From a checkpoint of a small transformer trained on Wikipedia: MLP 1728 SwiGLU, 7283 steps.
MLP neurons of a small language model. Each row is named by its layer, matrix (gate and up: input weights; down: output weights) and neuron, and shows model dimensions 176-271. Each number is 128 + 32 x the weight over its row's rms, rounded and kept within 0 to 255. Numbers have three digits each. A neuron's up and down rows have the sign that makes its largest values positive.
After each neuron's rows, "fires in" lists the words (lower case) most often at its 100 highest values on Wikipedia text that the model never trained on.

L2.gate832:138103082134130176122094138100151113124210131132138140157059097140126159092153174153151143069099159138073086105128098164109084134152137112198143128158089092101156102136157124122116174113090140139124100118187135102134085156185117116093063149134189077121196154078128159069141127113124120161
L2.up832:174056057137091148162137175108143115081126159138111134171153188084154103091114138169082154085078050113113149106149122110141130133192166155102165080128068147164154115146058121062097101083082115119147133108102107124137136102157134119121125142106128084129117123080142126118104155094114147099
L2.down832:113118123033129139111204192171123067152123088127138119116191024125101086110139135154105115087102139110125159159104096137105150081111094097156115170120077138078134148127086198074151152068128118075112172122151110116155116173119089116064087130164121126124164146124092108089141121157106150138
fires in: "at", "in", "during", "by", "from", "around"

L4.gate946:102120119134183155141201089096158087165138122125081149152126169077139194150102116118163143191131097094159129126132162129131122154107127129156141186221082180142159132081151148148160170072116163131150126150125121111152156168162154116135147117119159074116117118123108168092128084153098119086
L4.up946:123156212127184162104125124047161162092119097147138163183132182108109150132091121175133145119092111163151119137109132154117155107105092094101164156125073110090142100099139085089142132116088082070130124199063111098122158100130114143164178080124164082175130158145152103093086141147134145134
L4.down946:111134150059139167124137159144164110140131122109127137103085086184138096115126150182176088138175156160162159156156151112081152111091098123158146158163112118134101159170142163111155107132164126165135138139129145129168140153127129164096122083134209152134059133135127097124083072129127165090
fires in: "to", "became", "as", "then", "at"

L4.gate1666:194191092131111125132134138101115075177203111106105200110127094139121064082079128109129067153129129127188126098146160140134162117138077133121071210100110142126129107146221165099104087083111115132093102133124182126115137154096120120147115165119163080173170136143152075097113106100086148133
L4.up1666:084180141109141174178168135110118122101145157129167173141093111175116130153149108155174178122162155150128094116116149065090106122141091082066140120061122092185139178135155173145172125075138141116151094121120155095123131082200193134093172071107116106158166184173127132120118104091156134056
L4.down1666:173158145028112108147117172169150144190170105126048139148124065133152136102075149129164095149154130141120141079149157094116119133147087137148126161114079103149089142181223159153086076104108090154166104086106166136147105163151123129085122157143157112146170144141211060112132115089127147090
fires in: "that"

L3.gate698:176120127140182104146063134137108144062140088134153137098145080134138122142109129138160137098111104151162097095123116139094163127154084138149106175140134099077138158138087110138087126113146182118154100130159073120138152143136089061121123136118117124073065128151107122098084145131108093126
L3.up698:114196153126117197113154114110136173044147147083138150119130114119155107104089160186092183089123173104107078091152157130102127115087123192087135119069137065133135137146104084128113182112138125122154097096091086129141095138126102149110108095163153096086132150104192160096081177109112113141
L3.down698:083180144153140122129099170066153110132124152112148048151121127093116146138060115126162136114108157148150114152149180096131120230178149153130119132132131138104150114172131140155137168123151131147163116125141116124154164112169103093108078107104169115114064109154171157145109094118108174161
fires in: "is", "software", "services", "are", "posit"

L2.gate1247:163079096167185099118121097041169163106122077089117121143097178156120100085053141101086135150160173069158079056126201130131075090124181095046187114126086109094132107162166103173125136101115102126131096128138148096142102157121175106165067168149116099137105105078145123056071144109115207110
L2.up1247:116104133120086104120112101072195134129170106100153143126160160132109053174067101108187137150151139068108106144146201056102108089148180133088134137091160085149146123117112138151100155080147095092146090186102144111128112137131148063122152110155106163165122136079132210112132115146198127115
L2.down1247:131155151124075154157108153146170106090106120110148068134131141187114166115128056172132129150122141136111194128137174072081160163094148154126142077132177118161139145085064096140112174152098123128134104145156138107104166118104122108107159170163146175119123155101125213168180127107129072085
fires in: "000", "million", "500", "billion", "cd200r"

L2.gate1597:186189075115146159070115144114123140149129113107087152155099111147135141127076117168071146167130114066121104142147163153095147132189152126152148132150138155048157109100137063118124165093070221160158124110142141152116118150148146136153158129174056126127108172115103095153106130164170081050
L2.up1597:100088184159187088109170139141064084106173073176155108106173068179127070119114151062132132123157125142107156089095158112147099123120137160099107097155135138144052082096142170130117071101148120098179081146074103119120139184150172201155135088112154149149155098096084143097121171162158078137
L2.down1597:135168188019153152145111095138107103115246089109087143164140129097120152186162056174169146137141158172174149150152139094148124081128131118132065096161182153145127128151167113145183096118118145110202118146080130129092128100113170160138158092135146153118100100068137111101139101116204118160
fires in: "at", "usa", "officer"

L4.gate838:120190151120144144128184148057178039116118112131138144123100124150208044052163105080128128118146118106084135078086110227101108098130127155066165178111167100112174040076174154099107089056133129096188148141122120133135160118138094143161152167150089095116064141087157134112063074099089146223
L4.up838:078118112135139167102179194070148162088140156133140138099128115161137166113056147094089124122109141158140156132139121119143104133123121116160165090108101147055086219138081105136105130150174162101134144132115195177078116043209115090177119079085150091109151188121150114105156108123164152120
L4.down838:118098141171152148094132108160137188105110169135122161109149084177073164125193177128155191137154125082085097156171173110144174126121150131161138157146151112098131115096140108200145168179141152130117129153117175154116080068133107152188146135070135162105184148162109107157181090155141115076
fires in: "japanese", "indian", "norwegian", "english", "finnish", "nigerian"

L4.gate118:124097047155077145170127194105147119125191093169128182116119083170139102110103086096202109167160200123086044145152157073137115116107075108111168168134156118192177085134195135141162138133134129140133108065156105123063188152158166168125151106113130159180154151126172135111134130051161118125
L4.up118:153121133106113104091154125093186181110182162149130188203093088209215106100099096137150158147103137174136082106117147114080053119162054118150099087114131105114160135207173168141118166154107112111153126109131112143164079075166101111050135132099158114115128098087170108128129141041142107097
L4.down118:160126097000071126146114181179122136135133068110107116120116042132112136118092127116125141148129113116130095096151133052127142091134126073143119161141184115213137122168151124160156149141133131110073118146163123121090198093082183139130114113188113206155153126119125120132172105108140130107
fires in: "that"

L3.gate769:127089134147153115164164041082110140123139120056033148151135152189105132073114134126130158139161135152153102099126191142098112107088118112128155113129112110107126079123102146094063135106149176148122111090197120120058088107133123043120108119134138140121152152121163141127124132075130174133
L3.up769:122173116131125106166168097130089155101152104108172086103130073185124158086145145118117162099123139129089094147146129088156089103135177104095110084127178065091158070108104129120134135084081119140123111115100112139033123145130207164189089150139127136172093190163141114150165097132100151148
L3.down769:155145170121114071113131150154138112188092101144126097174150141103146162140101117162134131071115127114118163111149103115128121145125194135172084081133144086152183156140118191133127132092042088064131116154094115155074150146097118128117096136139144112114136123176097130155190135200104105120
fires in: "000", "100", "500", "30", "million", "billion"

L4.gate686:094137128124080178110101134132168149148164168125132147186081072160120132141090120153104104147157151082143065125061122155141155130103105100116118188123102180140163137077164128113096182159126081136148144149126111125120123129083198138130078126097111134128145144123152153126118080108070111141
L4.up686:130135084116088118170172099172148097124115140074115114099148079090062196179149129183060175118156156109056120059171154080175154133084090090100155150100114096155159147131118140163102116121088096126099153051132071157111119163147148162154101111178081101125123137120147091149107150135089114083
L4.down686:135114124145150165107122119105107127145111175107137107162138110162119132135072144160149182102154164106179096060152103107139125127057119110106062154124095175113139035125137107131140105078175099103112184091117104177129091104099137098095137197105130128177167146059152102077149082088108106101
fires in: "when", "first", "lower", "final", "during", "early"

L3.gate1290:160111120150079149114136159107164118118152132135107142099114121083169135156158163147191121127065103138131133156090092133139123096148116082155085123126131200173141149185154140109133134061154178100115139151131148147134180172114178177143180080110106153176165148122118111094069104036164118162
L3.up1290:163118104173140031100096129135147190114175107151115098133126104129143052103100174134105119092099163124116119104120110060095157081127166153103147148165070143189134139186127117073092106143139131173111179144149192121105128098092115094106119139138135114139153116108194209114128106131123143121
L3.down1290:127091154041110127129073128170131134123131174126187166177086093136120122108150150087130129122124134124092130164109096102144162165125087090144101098140117076117093129136110128141159161192117078140102136064090107175118100146144087144134165161106104117081094105114089178119163144162129093134
fires in: "in", "during", "when", "detachment"

L3.gate1536:116122101141065149184152116111129151141154120149157075208092135173111087061184108133127145141181150091186167119157154178091137120103114074187079139171062159163089132139096094107130150102087119186161076129144162191136132071151139162201127163212157137183160113122157147070118081084086124158
L3.up1536:099110102162101145131130119154174118095166114118111128158103097176133173168148088144101143134083117154092143182061147116095105156144133181108123105114111164124160120164120171141167109101140149120104100136110129081130077144135171112109123114143155138135179081164115088119119156076118162123
L3.down1536:114087132130092154175173131152133164082154138182146115190100092167140099064143099130158112109124134112136160100095137220015071112126120144151070127154089176145109113121106103123145162112093140182159126114128133175111107072135165117165135144211192150153136076103164112114155102053122118154
fires in: "february", "january", "april", "march", "august", "may"

L3.gate906:131136118103140114121111151126055068126136171082109161144118152124188120111082117076168133146141086108096106215136148113136108140122123145135150120125124132158109079112135136132097119122117074086105107138131165127153120159114182194146208202153093170115186150116155103125089177125099122113
L3.up906:074128159109126128158136108106100137085090069182098091140134156180066144136070099190156065074114168092130101127149154132112110140162122105100116100148121076139065187153119105169162130152167168125181108141085115154117115124128156108118159130149116129086133113141131130139105160077085140154
L3.down906:160165117137153107133109142180101132118123146123176166098132162133143176136107141069127102130158097138080095160128106097145099102174143154132158174149142168109190139153148127101108114153104101112099162071115110163116121130124102152091145136093096100085137143111143086090153112169145159089
fires in: "0", "1", "2", "3", "raed", "episode"

L4.gate431:141137157133099113143151095105127173125091103138180095126184198135139127130114170160119207116115124142109107108100139136133131158160160049083120041119107112143167180145143049124104143148100117135086116130070074082142116159110172121152143146139085168059079136130129094130157174193077127127
L4.up431:104097097128144074154116099152097073127092134113137125105133088151102153080197105071159134143170134131098166068137128093131149135167078143175119112189122111132122115143116139094100079147156049082154092117143132117099178138069163122107113145154040145146120134205184057128140138120126148142
L4.down431:114095120097138141117108102130142110155136088108105083124099099142100113115162178144101178129079137100097149165124093151177141141036150074139153096142077125127128189147137129103136136164112141133156171142148078088119129147137112112175152150143129118091150141118151122125104103107095154131
fires in: "on", "and"

L4.gate1161:138075148144137108142091061124109134152142086134132140177161173056207110197141059107133189145125086151120166136128123155128158171131145129120098111113122102065163113145168115109179181090151146182068137162128143158096084106127141113115213107197192157122123120102145152119114156160088206095
L4.up1161:073138190142129127183085109162166079098102096158122123149167193091162174031156144146184153143151074148066088095131182173179178169108131141073071156131121140132125107131145132127095147100142100132100113174113109102153097149146098152140154204139115155122140089087122114100082144116110148152
L4.down1161:146106168080145131177091121059112164102161110131169101159123092154110218148113132127121147163130126137121091109173147076151089107097135103166101163102198121177050120145130112138067097111152110108133155171078129171135092122118150119147085086105099081085148166103138081149126137130167122056
fires in: "and", "as"

L2.gate1443:242127143141094112132106175137088141103130158063159092152091167117101148147129093109179095081177131139148092125055114154077130062130119089055148109118142157101150147194147187147102171128087084081141111135148120110191104100174149086139114153204126104124124092106127112141088160120105082105
L2.up1443:153098135115115144124114134156120113130121085145115085113131133123109071141085182161148152144124160073109142106070117148167105123132102135115117169106123145144148123163123131120107155096117162099094159154150139127126057109151140104095088107103137141120103155073139132090124075082085128199
L2.down1443:104092170098180174141136116119158092092118116137111128163144136129156074143094137180136155123126139098128169118150157139137125166094148153179110122125082082119114147082111134121093144118132129076082197123114144154103071130119153120075084140129138130132130159103116153063133095112132165149
fires in: "during", "after", "when", "for"

L2.gate868:129076142105050179156118112141120145109163115112111128098099152158124109122095164102171096142152113110070131145056154131134165145093079076123141208198140164120190138105172144106158148165089121148129182133123149101174069154105093099132084111110181109120064098082118154113153099115148110154
L2.up868:165157079144124067161152101089104158109138113068083123125093120104175141124168140149052157116093113110118125103099111085112120129160105139099113154154116106128112128167182123113115117144186072110158031157105150093099111102149117088152111093166062137126110046081140150076107097060115087124
L2.down868:094122109053071198134150122109133158092112086155130126096128103163095039123078089158164133121103129162113164160126104160085157177060115118095103181189132117124130130098108179112133184116089168140091214121090140141108116125106145056089078123159199166182117131086124128111153153124084147129
fires in: "in", "february", "january"

L2.gate48:190128112125137141165146105156112093151131097130141139111134149086126152162167137180202137069115170154135156162128149119089149062109153123079106114128083126149158110157123127146133112104092105124087125055168155077174095134083144127146152124087192090117135081143111132056040115216171118127
L2.up48:092111161126095165193107119133147167138074135064085132091116083112090141140148147069147117107173071079150123077138093154148089148156146142186119149221092121103118115140125140150138130101147186177111096135143124155109072124111056107113168155162118085141151099166089117133212113063149133114
L2.down48:149139133143160112117097125107120134145084108118124117178109201097119126138127074162122097094110158137158136125125149114115146131065106133069131119145088138088066089130197126138156117170102126135117108145187059124179088169121108091152122145108177076124107127121102092086053161213182142106
fires in: "on", "it", "they", "made"

L4.gate1255:126080159136112117126134123117162108094200138116096170163151128108195162135120109092119152160134105111153178131113098161095174148160111136128108178131082177077174147111135153107124163104172142162095118147116156128146111151139146114132120098143141147105112061107093127129080119056126112135
L4.up1255:125146101116160118163184126132170128078166211103121074074144099124131140147133172121122108150086111064131115144050080148064180133134140122142070163146085144095099152125100072127096139164136135112128111146097149134167114126087130076120140156087098110163109110104078107097077117128086163125
L4.down1255:058095102089154173163114097188109125157198205183115131176077129176135137142147131141111188107099126102155114167062085168174140129114155082164182114175094179118116149113124108063140185153175149169093166172141139130068108098121152086153130122133167141175139148125096078153104146135097138121
fires in: "at", "in", "after"